Part of a small language model's weights: rotary positions, untied embeddings.
MLP neurons of a small language model. Each row is named by its layer, matrix (gate and up: input weights) and neuron, and shows model dimensions 112-303. Each number is 128 + 32 x the weight over its row's rms, rounded and kept within 0 to 255. Numbers have three digits each. A neuron's up and down rows have the sign that makes its largest values positive.
After each neuron's rows, "fires after" lists the tokens most often just before its 100 highest values on Wikipedia text that the model never trained on.

L9.gate240:097121158156120099136126087105092158161110104123192184099118130092111127169140140073115145197145162079111180136141131082106153103118086139125110093153115151136137105178134127078162095093068089079144174101173159157135209101114122136141139132149112129168119114108072138168137141179057075092114159108138149063125066133135144139139075162098084154141111106137123111118157076118180082156082094154094121130134080134098125136085103146099096151103128157071176121062110132143131128147043080162094181192165139169159153138087063137150106110113132143111174169167089103140113143058118159156
L9.up240:174135151135159110159127051129165155049090122165119099098126075148167113127123162042133185129163123160093125140095146133082087193157124125120158212104115083159112137146104086148195117170136126187125148070121123158171219049110104164129134131109142178150148109149076100102150151073160124078142120111152135140132124112154142120086097119167086148107132178093146095193132127129109114126107072132162117102196159109099132121124117105119156128105129202193129155100109142105148115070167193144155120126161091070145127125147141177100192138157101109098131107155088150094128147077157125129
fires after: ")", "-", "2", "c"

L9.gate137:135129159162177155140142112091109112104111120112112088129153123122103149083096136164087159178112085145147129132130114104120134160133127053097127159117082111171083144104146072150147139131078188117116103158148087165077129145133145192131103115158086134087162149126177109154103142077105174049079176153097111115147099135121176161089097097163125174132149130150138211107133077144189130071097102145092103143148102092138139140101148113180074153110147138153139152141138148065088142125151148161101131125094173130101082072181011171222162106100096113129174142084125101142132080105155066090
L9.up137:161123184079090156175164100124103112044125132105101150104113137116152082115098154149129110167102096120078178154110126099086128105089123115077145129126158110194139136123130095152097125193105069139155082086098092156075193106103162151112143147154083113137121124186131098146094131090117010180062142120144124132128103077152083181086133135070114125147075158147108101130128083096150099088164092103099119090154181128050165128128140136155181156077086172144116146117188126145133084157146123117075192121096133109165203156128099088110131128101121079131151107129136164097153084120124160101
fires after: "-", ".", ")", ","

L7.gate512:143154074138099113092064126128098163113159149111143101178076085150133126142144198120152088128092099077174129123054131139110168085094096105101118071127100115092145120105119156129107160114079185105172172146139132141082112132117132122097172135156095162111083103121078110146130144157159104123105095095167112083157102128224188129152111144187060154124093097191118158156076150169096104136116070100119081123104076133093109157111079139106108166120154126137140074106126156116125163143051107149173069129177105094136162123118123125116136138134110134116177177099138160145118147129104098097
L7.up512:107102137154119130123145117111127145114178179103121098038173111164113138136118086158094150134083153126106116127101113152196106100138050122152186119161068123158137103131138162097158064221126132130162090077144174104087045064161144149145171129131074179088115097136193106135114131129088091109129165137087094109125160110125120098119157098124071108116080132131183111102077160119088143142158146107147101111127132068072099090095125135130150087137096136114150047130137095083108094146150094129134159127059111196172121137126113095067104103146186171138149075146084114112142105049120142074
fires after: ",", "."

L9.gate83:122163150160128172152121100081079120109146118120082168160121136161067140149122087141142100144130133069135138161182066144117086073090119094119136132162089102157128115116122170163115073161126096144125141118148118089159093124124117190123140134154096113137093129094130180193076134149173089116083117103171122176123142095091143134111135141143161141096120061169232096130096130117153073061146166165144105130103178156125082148110123126103111115100100101150121137072073073092110175126116170143083102128136181156149167127081080062162166084147159084144098093099166107117179130094117115148
L9.up83:174170151119171147086138074114143110048089076128083080096120114106082133186127099102156107152108127175130162111226116207176148131107074058106093101166123156084165145101161093122147117121149158127103131137098102092190094105149124120104114132180147104160113081090079108104163108166070181096085123102149092164156153177095103122113117090162109106059151062131096171152086121144091157123101183092132116173164106098143077119085166070091102140176092143094068058075131092078119123118162135125122124099048138138108133135134111107099145100126118171180150145117150155136180094085120174168
fires after: "-", "|", " port", " Nor"

L4.gate750:119147150109108127153141057147112103073102121142104087112175111175118140120164103154115115188092101120166135139141103140096123121096145126094144137118162143125106072075129139180111099149085162192120126162052190095152130195152150145131072105135168151145097105105159104050125114077152099132098157138109104070123097134180110146159147117154115111200131179144107178121147121113148190080124080126179165136095172101155157094126124097140086141121172137114192171076126125142161137146113121216132100087103143136133132100126133140078127098179146090069149129073145119117128138136104128154
L4.up750:120155105128129129130180132143169145143069126126071083144170112115129101116205136100099159136084092132133120091083108084166102207170141143094132121116189153108140128093100146154083099125182167206092090084158146092169135150110162114132102114122182112120140093139130134065197096132142155135094177172145182108165150144154119148114126148111143105173132134159137159164100133105069185123063101131157116150130137093109138133117104075116202145127136090103133092097154133054154107164142069118055150132145132142064119101107153129136093136153176124109107107123145062092164108127090158125
fires after: ")", " =", " is", " was", ",", "-"

L6.gate50:152157095131121151145103137068151140138113143215069129095081185142146125120118121112098108110148162101069158135100118174163149190092174062122185164139136127154101161161150126107109162168145106110141147096093115116130185111141110167169169098159157094094142112123113176165106132097124139137139151171152160052129084130172123112107137117103127110157095083097158156163104088120112105112183128133154166174089132119154143103170129076126154123095107134075092111194082164169106116062104144096122091108124143167140129157120095167132149104087142133117117173133143136151081092066147128122
L6.up50:120130169081121105199123135183100133154164155193150118172130135156080087101079105125109124101057100133106181166183102090109114087144161162108104159153157167116147148141089146124118194115100116089191178095045175153103138132152105086122118089173128169083128067122134149198162164130113153127096168067109079120111151109158142116130100121182096116188042139162106140133142094180100113112131139136128144133151124131142136139145157145146075109107088165068060159108166145111176115072182149081087122130170152173169134102129149114121174152106162147115156169097164110131146110068172157130
fires after: "|", "-", "\n", " o"

L9.gate451:155150183137157069130046118123136158112137100128121119204142068144179122083132112184128061108107100142189085124115122106127127136077099055123052126090142122152071083145094120140118153147098097146134155125138176107124104146114144049070152161143163167112154117138137102100142173122129041124148119146095123178121114176116110089137075151094115143205168086114180152063143160105133101192144142118092154157127109105141156079150203126165081104113153143111103121161153181159172114135194086194100166135198186087150114120112134168099143112160127105140156108073142110097102141142156168156
L9.up451:151178086081106159155145084099102113119184093178071172088114149149123116140143152104129165155119112132125084177118119206112154123059115091157171164082123160127108158107164165183121157094116138104172127172107137106093139121158107151102106107087138093101169165138154114115140154098142119184089140138174103107105092118071148127103117164110089072160169096164100088126145121115159115112094149079142102091069094100092112131129172129106165152184087145151115045114133089158194187147079144147134079147173183120131136076130085174129080172168123127095112166143122131125106142129150128057
fires after: " |", " (", " Na", ")"

L4.gate689:063143167122159154114091072071138097103167103112107155138122135177082079150087180156129204132098120080154137096159156103141095147124128174134092123150180198143093085130141103158089123191158142103176112114179118122111194159123105120135092124102071089117153127136161145095135107120123115122110137107142134157182119112081147108118101060108093136114162123167109114086130172163108088087125136138159087125070128110085185178156132140135158044192141194115104152118125135125115029096099104107135188133142092075054151083132145131135074136146169073124126105124153151150084100084128131125
L4.up689:158135159149084154077109161150200148137160109174162194118117140114110115116121122071163173083100120121134136086163172130155121094185160117169133145106177081119076143120104154099070113144117150175123120069137167111081155133131104127140153193143084193100094159103139157130134123113132105069096108132060058138155118158148162054122158097123153177121119099175158128202098116174156087189047145170120158085177210158141158126135054124140184135144071134121140191101114124150117178142118066163125123171157123132129149157088122099132061157168146134127129120170113072090096183117100113112
fires after: ","

L7.gate494:122175118139127170113142177159145131137098133191069158161151139144126134095070115146123116114128184182137139121086135115131186123101167118130097106100161143149116112115106152060085161209162101142199170161133139129177162100148112174102137134190125065055124065101078121112121139139139091154100160144116100132077132110097121104081085150143098096170157098152077130090115115157117118100121124117094093154131107200094108146141114140071131163115123100117103133147108146109135100135094159150204094109089114139131159108139151150105110194185177098159107096116095166156159093142151166183
L7.up494:087111158115099091100066170136156094116120124162164114114155147143111123167166126167105072107134150116086147136124091120136128108129154037144117154149159125093167151132100152152088059180123170170151078152140084146156139096165105118155208139099150143154119081052117104158068118153123193189079116090127108115115112164115095056137126100163133167105111160115058128145126110064093151167115081147192115123118150114126178101208089094173108090114161066120157126136126185123166131125176154138140100172122155124101105139119114144103164118079119111130122146118109142176164098131112128088
fires after: " \"", ".", ",", " and", " said", " that"

L6.gate585:170104141056094188124190104149144140146108134171156163156122129125155129081156150137152138159144147093188127128090100167143140129094158197142134137116107167084128131090152135153179081150077145166133081111147114092080086134099117121104096099125195195139066133176162110150125161119101066103058135132172123039119152126118055142167088107200146148229099130152128110163093113146100129104091108130143135150179152126105126117076155137159121162146153107129122119122167159113146146155060084132122182088189098145135136122095106144117120136120142098077111193100121084125138126105136166156
L6.up585:191199144127065147130152164114123080103124146101050082156138149152211154155171212135105142101079080110151117106166093118128100132146188129112128100147139148087071163129140144187119123164119156119118096154118142109164118170076137158107114081058181126101117160138108085118131103086175150138155195113088110103115192139119110083164160072045085087132110095134180115150096119111126138142049124132130085123198098115153158149148173166112136177172061141197136113171091142099130070141129136146129150136130157091124126108141115078084124071076114104132151075132144073135154131107145136119
fires after: " =", "-", "  ", "\n\n"

L4.gate333:092108095118131182150126120118072173140135103144143157187123129159152121110102112109087164079114104183109128109087147101179118145135134109119077136154156126165177112086186121107170146168096160202131136186092079133138152134107120122116057163106102108073109139156104119178089122124137112145136066179145122116165136113121164152180088176135156096168165144081123161123166118102117126135181107177133096144085117122152137106195120159188161150145148112115091168102143103061168054164114077081164111114149166171128155135146110177129214138147204100137151103081169138138105095194137120113
L4.up333:140126158133105111170098129116120146100122107135218105135118098132101131093123125084096082100093198143100113114124080125041124087026118131101163110111092121086125140139105147114096149120169089128165095113143123153121166182114113139151091160140123207094136167167107120056166126127101088135077141130151163092114127110098076117154165090114097121135106085099166108074154142063102132122126107163142120144136196173152094141139141093159110078123180106159181123111157185123103145193106146169132104138090122189173097136144163139105160162114136116141149148101169100090129181122124169098
fires after: "="

L6.gate731:141119162097094073081095121153123143150148103146114182198125140079103144144183096172130170110193167073092088075101076130076143094131088109126127128107161188075156093126049137051172130114151053124093137089106175158100143140073143097168141146140104107117088140153095109072119180159105117103079157094076136101140095067134053121142139162158133168129140109183126153155125091146115117145105108129134167110147163125108114168126096175083075166130158186099166133145110131133123094132151087092148116121142136141124123119087114174130155167159087138081105129071138127176137167114172136146
L6.up731:130143104121123130120146122091142139106179152093116102135133130118141106163110146127105073189170103121137105113060167123146142130135076157128151090079126088112081104148145103129155155116105100144164125122178118124102098135082083148193148120103112106098134146116109154083228070103114065134083114118132122095075159141158108182104138161175129116110138169108151183140092067135118189116118194134158130105084120165244115142174142082128117190137199097139092066098135105137135115120083117130105114154023144058115121159143098091067078091128177110118131113088128181213123127145135106157
fires after: ",", " U", "\n\n", "go", " O"

L4.gate177:118112164091093088170092135178128155196100167188132086171117139139104179105207115088118104077114134103149148109137153146091140141131086051113124149162126116170135202131111107156142078154138116064146104141078133114170137073137092201134160161124110127162139175094109171116101116167147138125085133147183161142078166129152112060145157106143108116091153099144121156095100095118142139145154156079136135175180125107117133153140139050154168079125150130108063105158151169170162139071139079156131074152156120111157129141127152169130137132067146110133181132025122109099075160086170091115
L4.up177:125125147070172146106043091133087155120101142142153115172071153154102176151165106123149121090103101118174206126149120116065112124134146104075155150116172100097111124115138155127143101159205165099091088129109138082112142112156102140105156124054138066105149103123166191099068162160126168117185095104136143138084158130164044094120129100092199078108098121115061154084123155114101114109123195105099101155122119142207168138150106122138135136131101078155102158089141130133094118084123149122153105141071118136144126129090164150113177086142114132158162113035207090183081162131134132180
fires after: "-", "|"

L7.gate573:118135141172141058169173159113120109107088166122135125162100173175144159173164112129131134090115121176134183194079142112120129111161119138111086133150098099119247129152139133148102058166155143060108086152209156158203082143083102191119140150164134133163138144120154128147124067174109120132145151160135116072203207116130137101118152157201097153165132108136124124122119147102085085138155160152107108077121058189160116121137125092160109103117149121084125102082126159115117154095145073127128097161042132093088136138139125103086074108139083107188164158110153129154112128116131136105
L7.up573:083101157142139149152109136091106160102138154149106095134124115103122114114087145085104166166091172180169136064142163115143123103160151137194071169131103153066148104194130149088164103134131134104104099135136106097149163134090108162155120120081161095089116091071100164151118118053076119082117105096077168173144125152098132084117098149154160144135127135118124134167131187086112119103090117148139163144177123164217152142123131107087082112113191124173116151123189154140138073192179180170138107114131116131155096138146120172127163130154108100109155161079127237101140128070068120158
fires after: " Votes", " Party", "-", "ns", "  ", " high"

L4.gate335:154157190101145134105114126125095102153145071142130112140164124140135098117163157067106166118120176084215135051090123161097119115104140105164122109161157068146095092115108130114123117141169069062126163084161128088075164187110121185097124139110134163222114112139108123146122137109157101104207161143084155098087089104091108100132121081158159124114098098159079159106128093144197086145090133088121125124107091142132179140096158134132151136148118082165113175125137151142152105090131162125222074122209089151082163157139132115106104136089097097146129156099169107186143103098116073123
L4.up335:064150116166087081135169082056173125144149112099105144236178085118119133166145106150107100131175078096084116168131168114147117165107120127156111171121117132177118117105160115114145112181075148193086109161143107112195109098114206097133180132147143128113159123110098061146143123162114077140110198161145125090107157132119109150093167158152131132148123136126205083152114131210098103139118173130090113158139166114142075157124128129164103130162095120165134102085170120150106133066154092105125120130163142146114105130112164149156124122122175109204120146112093161114157126120160169103
fires after: ",", "s"

L9.gate625:207077147148091115113110126154160155133159129116100090077116162145148122130096162161148098069124129140132118110155094213130120108118125082112167109108124104148093130076116099097186106156093081193128129136160125114146137152039101139104149102106152198107112100111105076153155122150158088116111109113108114137092164128116103132087174072078089124158170125148062116086150145172136091050149131121185139186130104118146127130133129130123135135077126172128119118138101096131135152181074172149158109126143203131102188114173145101132105084152105196126176124075168099181131114135075144122
L9.up625:097191108144152143126136139176099079140194096093104089132183105141100148121140078141141124092161065164137109152121103137091139163160148124135159168136084072180189097135145128116132140099135153190149135129121108099107122201152112188099101163120095129102151133142083116122088130102128079159157140172141119085119145056116127131153155098150096169151104158080098107097139158094149067152133196163046137100124135148106119142119143175174164154122127145108131107152092077172154091167181129164131092130124110142162132123115157110119208100120139139106132113091180152139135199188126148108
fires after: " |", "|"

L6.gate421:100170122135156148107100126126104133152127104125152126105146135134162106091157176079164063170098093101175132099157150122133074164071102112138139092061163145133122130106095131123115195090074106127109183085112169138151172162136145140109162174131182138198095109124165070154127153179131107136148109135097153084096124132118145140104133163127154096093164169098099169114061090132084106147177154110133119062085143160138160110160095106106134113103116160109183183143150140129130105062165101145120097104081139130162100164090150187126161154122080153103184104125124131095114130192094118125
L6.up421:097153135102149115136153121073121142147151096133185145136104094081125116102142118132124168074162162082093136121147172168159122120166161138099079122118127105159139118072129175159114103110100141087120075056110156101115184164103096154140104134053081134118149092123135088128111155131124108103117131124175126174151123118138096095109136073153151097153135104098114130102070061070045096122187121115117136158060109122112115156093098129106088086192172196021151131153106117162174165164089166114130121161057120147142097093132160147073121111115153070113153133154166032134100172086134154106
fires after: "\n", ")", "′"

L4.gate466:109069076158145118072112054047146131162146144141139125139114098159144171109088072145124131114139150127073169146085162137122132127159090108163175145155155128150156073145111193097077155136133102120108204162136098137104130173105091169162122107072150112109184120131144088091133136139160128064099073134095117202146137140137101105087150119111152153127097127124132158143147097112157140088130139107148145133105114140213174145152117149108184137183123201096149087149151120136116138118064115139143121074122011068119068141116111128140114126151073154068136072103140142150125144132144163097
L4.up466:175127086097127153083127155140157107172141165073161088185167151067138114087137144155127143083094101147199136116142120171201116100087146096137173156113097118107113106133148097144103130235113142105116133093154131127106155146157106169106097118145162096215118117146115113087171141138172131133165117144148120137152159156141118100121108142076091113114145119136181129128097074173098094120060154218122094079110127127116136146133108106117077066119069130115210088156129096081121087123184128098149151138152052130074155198111098120134180132146118134073129130075138137049201153138126153131
fires after: " the", " and", ",", " to"

L7.gate697:125100117132144111112148078152105042138096149129091146160144121127108139084143174099111122067159164095138086126150082107199132102124166139135132169148133150094151180095128072123118089138109109098120088135132160129124162182091135144122096102112126123117088127159177158092120107091064138152114099146138160098103152107123123175167109107118094146154094138152099116106120106194122142162102116168091191124150123097150079107178089176066131160099062164050086111071100130086149124095147118103156065129177148130200154092153127174109139176128180108119180102145191118119117135133162153130
L7.up697:108097095184154108082153134151114109126119151141129099165188172118118137077178193184122089167080118117124131110148128105096171122155108168119081140106162148179145207112085116160109077156127104106126117110131158183158177126155123146146184103126140131134132113105126127072099136127158138144130104143166123087116145166170174140131146129172116176087118136177072115130105159159135146102079145104175141116117131120140156091118098164185138210210108165084164093155145095076157093123157191125155143122113131137163123112158174152139159162058132081157121140176180153099121141141172143177
fires after: "=", " =", "  ", "%", ";"

L7.gate120:131094087195165090104107072155077134128173087192139141138088133120115113127084114142131132112113135133157150058140150143130090158108119122086137127091132163105164176137095129074142088081126148153098091104128135131157136080176141101138133084188106081166068157132149137123096173119169110128123132177116157158151179105146093148117161123148176165107146093113130150189015143119116160076150102119119135129086179171152107136158135105119135173140180126153175204104130145186155066118124115133114139137173128071126120195125158144154129215126186128079153100133103116164098160155138134121
L7.up120:100146093000123129191164156133106153180193103103174133122124174153058178136134104107103144116201128120136128150117182153094134123138094188115113113175127173134090236143110161099109118119165093164124135155142169072109084135132109095106120168122125122057166092114145129101126150125096154141058132076141154096109128103104133165144128134076121137152088137108189123105166132174113145071165099088090103162073159155182122114116133137166104104125066132157103122098173155109110127150118083105120090171107136116122066080111168139121103146126084106096071095096152155099118088104119133155
fires after: " |"

L6.gate174:084088125119205081100094117164155133123076127165126107129090136175144120097070119142129143130040087115140098130075127167140083193140134126126120144148124101157140077140073137117110172146186076145166170153148106155149162106053107110121107069140112093123059099151106142079072177103127094077157116142097089086121182084165157160163122140145129158128122170080122089169117150101114130138116100132168168067131141148138092100101121128169096145164134132131208190135132132119149141123114152148145106206143128178124152079096185142154189161111113147118130106095179119141156128091127095115
L6.up174:147134111136211140126144155069142178145088108102125142127134103133116119139095137121122093120144157139147197100088130178173115164130081161180167128157049140150132121100128115190127163112154102057068135125047137208145130159049123165139091095166103107112149178105151126125127130126180056145120113132139081158157188154106139153147142087183103098123121197146111107149171132100111144125100104163145155133107064147191086147148091166187131124157203130080149198122112160090194117181174155163095109170128162118069111183168112114076082076078134109142201128117146120145091165063121139156
fires after: " |", " University"

L2.gate309:082130097158138099138138129110118114122153129137102105144114174110125118138140061143130103139117095091110097110093111113090121114147129187160066154124126132051116112095163185161129183180102118107143129114054123126106107134121097129139085146196189105172086169139116059157089158136072077109155124105086135112167080159100138096171112083151112141172173135081074075147145070055106059170092137133130191180181168080073111178136192177111094071093173068167126077089149126056150160149060095151160146107149162130119084171147166118063124120059114120108108108154120109146210120143150108094
L2.up309:150072108125137106154074122057139137111138117164174113188150113163105180126200129112054064159147139107165076166084121077134165103116089117191099096161166070107079186147133175127148068136132104154101102123113106092109119127080122080160207166135140093174149147174037166112129100153140137131098121128080098107144137082108034151103106080144132140126187110135175112125205109094122141150129104139094130079130144161161140075103179096064159100120108113126132141104130156079150189122084130107080154087144085139114180125146130104115098107162118144149105107127134076165158205071104095146
fires after: " 18", "18", " 17", "vis", " 180", "pre"

L6.gate644:092132117132130179123092119172104082157123107078161132120186042104112109146068128091151144142124186095104138067176123146186141113109159141190121126143116134086110102194081075145075136111158177108183112107127125128084118144155127112113121124106084086057104157173090194072158148100131156153121124172145172133127083137149127117126157071163152121155099123163091139117122113137127115148162100112143069114122107146167143109136152110131136094108058055107173144162123188146096124149128118128124120069177149158172176117107102112108140153089069078124130165139193155169131113126090134101
L6.up644:130103137159176133123068113109152110131102121091194131126130136117089113100119152056122130107164181173138083147063144100133163100123143082185089138196126123158135113112098087160105088104076088081161145106050071114048131120147111190143114058167130107107130124125147141129074162133038215131083116142099131098081088108109120088151110158135140170128157167207083113150130150047124131158111195087131101103102104116092164078096165150188121100158068119039140101145142146141115146136106107165137146159109135112163089139067170135073148103105141144146139109128177108131148109140167103151
fires after: ",", ".", "\n\n", " said", ";", " and"

L6.gate468:164102159074120124103134135142086139185107105067142137136145126094131094132070119095145087078111194142101180126101132151166131131149065074119166148168110140135170166086113129076083112140188082154166142136106145115210047192173080106129128082178173168144104093171150125108080176133111109106112067111149132141157162146102115192122115143145088172123112085105101120081143098085139115107118061101125082139075139127140039145093111106138099110091109143154187140127111144137080159121115188124039084090143131129144184095059145091134146155103137152079148080130226127089129125134120117148
L6.up468:165121115068161139165039124179179128172157128100136121098108181152116081140072159073117146068156120148152121140124129137066151125077124092080195128170156149090064108132110185139129151059130149114088141131067159148124106126144088164158133092129103130111125132096153147143151125088100131139086135110160143096170130106124114146179132074141140173085148168106119087126065106101147134104134161133144082132070107087144157101106156155157147165155093139137143116103095121133140090121132176142218164089107140097072079155099145148120100113107157111125108094089153148206104151144085073133
fires after: " |", "|", "ma"

L9.gate571:091102092094104137109116099120068110157109075149155138092073161147135145087114148127199193118129143109151151113185185092073100133119160100155073084110158094161126118131116115099079090184093134122143122143170105079127136146111101156097090131083106119117168101121156118143153117094122136110123107084166085154151116157141096101185099140082201059137159086188175102112146177128069160161162084180099085183122144128088103126143107157123108105154100146103152115110104143173154149098135102145167170130141143152170122190109121112148107106101116108193112076118180143069117169108214124110
L9.up571:123151183103037129175106096110067121109113132160130076117140120110120140197124101108124143154144119097110096140130188093104113133155124129119136192111179069172135122120163167140137119135128078054118133131145161147155101115154061100122088140125130105175175126173087103069135189143026125158108148086107101089189113109140182175140120120100159121116119090167167143090093141106086124144112057079099150129159161122030109115065156104123141122103087131131116145069110121130138216140152131138094162123124137202150032113088197096163106126133116116140116135159129152064155095106166139159
fires after: ",", " to", " in", " January", " until", " 18"

L7.gate0:091094098147066154088174131125172133098065019073122098142104113147134108026112150139066148161115142100127098137110123098108117128095136099153189063127083093143136133154139125103171140210114180116164175177171139159123109085124115106102121154115122150149139104159111151119086144155182173137085147155118120163151106135107139134023087091125098106141049081132146143143142099171105097086078142144133128089034143109160126144090133109165099123145118101147078117138135079148160102171121153089176168120149129143153131148105095093107159110099147093152107086124086161150157098117134081175
L7.up0:076088079112100109129125153109052140108152090179099138131108163127171174065102158130161110104108186044111116177104109115150094140155146067155151157168121082135128176103132113098121082178144168120143179048176144114136110171151127184136081071108123108143178116071104152150129062155121135125153161148113118157116132122160101108089142162121083140144096090091185142090084090096115091164119157163196111112094111158170058153165106097144149124089142131105116163111152127187153118143078149136140220061109103158106142185150203170144160117106114162145122165113134180133173112114146111116
fires after: " on", ".", "'", " \"", " On", " to"

L2.gate167:110133155086145109084098143126122150128134106147118126085165113078122192148129147120138177092140126078142144132104122129095141086148099162144114103145108239134143079104094147066091096099115186174135122139148103148085182122131070117141157150115154174078102130125095091116099092110084122149056125118155121184092116098124150171157127182105179156063093097175171137159121114157131167069089087219128115104123143136093131126155084042150139058158141124158089090113132144180107105102110190150156145148075086074095173152116131128128078153143135145092130153087172124168129149116095115151
L2.up167:152170146124144082126134187050125074110070090148193183099162155103110120129128147166100169123127079106115119133148146113161124094150129124137138142142126111199123072067112131116148094108226075149109119097113099134107182082072169146178085127129120163104095131132147119142076116085132096185161130115062158116207128125151162132153159149119149133141112081148151141096100113165126185065135123179115152146084134106100149108157106126112125120156117102188125102135099155171145122101130173077134109108111154108113168148139135119181086101154081172152124177105117121068149126147103149101
fires after: ","

L2.gate301:165196103145103117112104168129129109072109066184107084116144129148086095100130121134106124119083074104144135074092131101106109079145141123044160064111127111110139113109172195130170073143150043110148111105105124128127170126143131155104117163157119085129115153156152124168177094087172118113120111131084126102145087136166043079093103112164168186108123130131169117115164150107130133131068183098183107183142182099135116151120187161152140058078087162131152194143093146090143087151123195129152121124173175112065086157153090127090108116144164083095137103150189156176099131124128101158
L2.up301:170138090133156114132086118138150175138178057099157154166161131124068123144114098131108153119163118159136200147074129120114142122163136151152121084113168162105177129103142189095160075112116085133127099061125172114112139219160166161187150144146141163145101124112160155153137166147157147176140125052113139114168095181143112192084104062129101152137131100112109109108162113114131126161126161087094149143130132102118072074132154154104203101140143135153098155118112058075105105111037098157177107099113148148091094102142139143062072126139105093134137133107190130143159089155158043155
fires after: " 18", " 17", "18", " 185", " 180", "19"

L9.gate467:076136089200110187123116109112169171152169144101081110136094137148121178123078143176137156081129109123106117157116168134184129096129154112082121154079137117179128133086104153123126167148137125144177147123125110111114138121149081125121100123110114118078126153175079091117115074146175153100115131182099138068132157107120126142153165151114132096090142171146131157097180097128118109103118149109124110222185132145132156201159128128134156191090082118163140121166135164070138149154080148161122099111125140101083126109078116170152115132123136176185140106093130152151128153140103100084
L9.up467:154153178150111141121063111143127149170143074112070170158174086032095162168095133134120131169061176199152108144201132120073140123120110055116106130151106117124158089086146117140139190170187129109155091127098126171146140133097131173115188123146148072147125117166118172136143143133105134153161142164089098103118141157160075126121137113100142098160106145101101108061097135080135160049091112112179118147141099090130157178132182078135114132144127164155133120172114135135159195186094136132147149103116151092123161088116118074135154145129081157105139123102121116118193133042162096144
fires after: " |", "|", "="

L4.gate357:133129174082158141132112116107128161094130077121089116088152097113120132155143141109157095084149110182086132097144132141091075137173177109076136134119117134167098136137078067128090145157147192162088151118139162151100148133129151135170158173106107135142073138133166111150162044131157175103050148157091130156170146108129045081150096169119193103128111164113111087149129114092167093123132077153089084069136143170100107111141074156126159099141137149172156155118117129120160125154125136182019100130128115116068071115105132091113111151125165197136057093082131083159137156148121159112
L4.up357:157112174147116152123100113063144137160153131117120109140082091158134160115149162089150165119164111128143123129158147059132137127090148124131079156097155116172078026092079062137103123154140143103132168078155183195060195068086144120143124140116119152115120109138098152143145053133173145136075143133049131142142107123216194120103115137104118214132161117160097083157099129185133136133144137159167089110161189165155178121136125129154150146103107151159142136166133126138183055096139076110086148121133137096126098135117120148169113122167156187145118108152150090138153151118103197123
fires after: ",", " the", " un"

L6.gate777:164074113126083113098064146074156161150137172125154154143098064170080137098167119144101206116121126150202171150162128133120151108110166182156139137153074145157124098113132210121107141143105174165151188139091121143142101144152092133123148092123132089093171132133093103181098131130082141074113171165145145140101063074133174141160092149192084119113083137137144129107184160099121097156096136081071102144117148137135143083133209155169140111138136084156159092152179163102085156081130092153129137219147176133155113182124091147178111137035156117148132125147180089159089073149124161078
L6.up777:134095145109131149104122096089157138161128114119150131161115112082154072113092097071071197155158132172113108129171064166129116069105186137141127138174141149177142152117135118187118103117119144125113155140100139151146097093127156180152099120163148175069104139111151103102117159130123078139118172190154165156131115156173137105137142117127167130097136185123218136122127102153041103200107126109132158123135145155127178111123151144107119112108127137161107130158195091175168155097137106137143116128067163146164139113064086241146168126106129133157080112158187141123119111103097174081
fires after: ",", ".", " and", " gra"

L7.gate86:159127078083123117090095128092150070166079132169097091151101179093159107065154158085148137098128211161113117157142064087106228147146171118179184112142127143147123166122140085173043142145124076128125143128116166070112160118133135110138110108180165153091107132097115184117172162127120091122112133129133151170112180143088188111136141156102126165086111083103134150087098151065159162125142129110127171117125079127056049192112124179136112139142109166128102131101146103129159137110145120115116125104127112129209108098138169101150151143120108171085151122119137123126166192218138181112
L7.up86:133109110077159166173153089153088090109129114083115094106154179132161130109133089050149151124155091131132158194129101128076150121205166108189160163132091116115139137153139101080143113139122149127076082084115190082136161091153105179163110139081120111149123140117088151135075129171143149113113103145174159110165067123154106104110184086162146091159106162159063153094099116217146138093138176083143130155126041112121140124123170158123155161169135083110210140153090107104094177180122144113179065144103150130141115134145132106107195130140121100231111120142106147118135142123121113075
fires after: "|", " |"